{
  "init_std_up": 0.025,
  "final_lr_fraction": 0.02,
  "batch_tokens": 131072,
  "seq_len": 512
}
MLP neurons of a small language model. Each row is named by its layer, matrix (down: output weights) and neuron, and shows model dimensions 144-271. Each number is 128 + 24 x the weight over its row's rms, rounded and kept within 0 to 255.
After each neuron's rows, "raises" lists the tokens whose logits its output raises most directly, leaving later layers aside.

L5.down684 [158 151 154 146 172 109 121 164  88 151 140 121 146 121 113 102 105 153 151 153 132 141 143 156 156 141 127 152 146 115 154 119 104 133 112 100 110 108 138 128 135 155 143 138 140  98 123  69  96  87 109 170 112 127 140 123  95 143 144  91 120 111 130  96  95  97 137  89 132 132 117 164 105 111 107  67 123 119 171 172 121  96 162 172 115 106 145 132 108 166  72 161 115 132 116 150 108 103  91 111 143 157 143 124 133 126 114  90 140 134  93  69 125 138 112  75 134 141 169 149 115 130 157 143 162 106 141 145]
raises: "awa", "oya", "uro", "ō", " Japanese"

L7.down1725 [116 135 129  91 133 131 152 172 110 122 109 123 139 105 122 120 151 126 119  94 166 157 128 122 102 133 108 113 177 105 138 135 130 149  99 114 124 130  86 102 156 108 113 150 104 119 100 146 125  79 126 150 153  97 117  69 177 163 106 142 158 142 176 109 157  99  89 118 162 101 136 122 123 146 142 170  97  78 156 117 133  68 138 130 115 118 128 124 174 118 169 101 121 124 150 163 142 120 125  82 136 134 144 123 159 128 156 111 149 153 142 128 118 166 151 152 126  98 103 115 176 141 103 125 140 182 128 121]
raises: " that she", " revealed that", " that he", " that they", " that he had"

L5.down788 [162 104 129 139 141 109  88 128 111 135 155 113 112 106 133 152  86 128 114 119 172 125 147 149 122 162 157 116 119 162 133 137 130 155 139 117 113  93 102 104 122 133 127 147  84 139 109 120 127 136 160 146 126 121 148 109 113 119  98 147 154 112 112 166 128 131 120 138 148 174 149 143 131 107  90  95 108 117 122 108 100 116  68 137 135  94  94 111 130 128 148  63 121 158 141 138  93 154 136 142 162 130  88 110 133 100 100 139 106 122 164  70 157 153 142 151 152 120 149 117 112  99 110 126 131 141 168 152]
raises: ", is a", ", were", ")==", " were the", ") was"

L7.down180 [143 113  89  67 125 143 142 117 138 114 156  96 144 115 116 111 131 114 104 154 117 126 154 144 113 155 141 159 168 135 125 166 108  86 114 162 105 147 114 104 126 174 103 135 141 100 155 118 103 139 133 135 127 104 117 139 144 141 119 107 112 139 115 146 119 141 118  94 169 145 107  99  88 119 152 172 126 139 122 171 132 167 160 112 107 117 138 114 130 137 160 152  60 121 147 109 123 147  95 150 117  90  76 102 134 145 144 119 114 126 132 118 157 156 178 124 185 165 128 135 117 144 123 107 141 147 120 158]
raises: "atch", "lement", "avalry", "ater", "ement"

L7.down861 [166 150 122 155 140 111  93 108 142 126 164 139 137 111  94 114 179 134 131 137 122 126 139  70 111 136 158 133 130 134 135 108 135 145  99 140 129 153 126 132 150 145  93 129 143 119 173 135  38 116 104 150 117 113  88 168 135 124  77 105 184 140 114 145 174 109  96 117 134 122 134 139 132 153  65 155 159 125 139 115 156 158 123 168 120 159 153 101 162 120 143 123 120 133 137 133 103  79 137  90 119 105  59 151 141 139 127 155 138 128 120 109 115 122 103 119 124 134 107 129 126 125  92 111 136 130 133 179]
raises: " to S", " to B", " to", " to her", " to "

L5.down535 [103 136 155 116 131  99 146 151  54 105 133 137 116 111 133  94 127 158 164 123 117 130  90 166 136 165 132 101 124 124  99 109 170 150 114 100 113 131 135 154 165 152 129 184 168 109 107 170 143 167 143 122  95 142 147 133 120 120 123 149 109 153 113 106 114 125 131 139 107  90 110 124 175 120 131 114 136 146 114  77 150 147 131 126 115 112 136 117 100 154 139 108 183 118 172 115 133 140 127  88 143 181 115 112 102 167 129 155 101 133 148 152 156 144 134 111  99 136 160 134 109 123 127 125 115 136 200 115]
raises: "ille", "ais", "ail", "is", "eel"

L7.down1550 [129 115 120  81  96 132 158 152 108 123 123 100 142 113 104 105 145 137 167 140 129 143 167 129 160 130  87 110 142  91 169 118 145 104 166 101 124 131 117  79 109 134 152 149 144 114 105 121 134 120 109 122 108 133 120 133  77 125 130 108 128 132  94 114  82 127 135 178 151 156 135 141 108 124 109 156 105 149 150 146 126 170 134 128 140 134 116 133 158 139  89 115 104  92 119  86  80 117 117 147 146 117 190 132  47  90 151 111 162 159 126  95 156 109 170 157 109 118 128 122 138 176 147  71 155 120 167 121]
raises: "epar", "outhern", "ax", "ty", "ection"

L7.down114 [124 116 146  94 142 121 122 124 117 166  96 128 148 121 124 175 138 166 151 132 125 143 124 131 111 156 139  88  88  88 107 139 108 128 127 156 131 165 118 126 162 115 119 114 137 152 131 113 160 109 157 134 100  94 119 168  93 129 148 170 149 118 127 142 136  93  90 109 135 127 150 149 148 115 144 109 148 131 101 131 114 109 100 132 149 135 148  96 164  83 167 116 114  92  88 112 171 167 139 147  77 157 164 118  91 147 128 126 106 140 133 127 144 150 141 158 111 133 116  70  74 158 153 127 119 122 117 125]
raises: " at ", " by a", " by an", " by the", " into"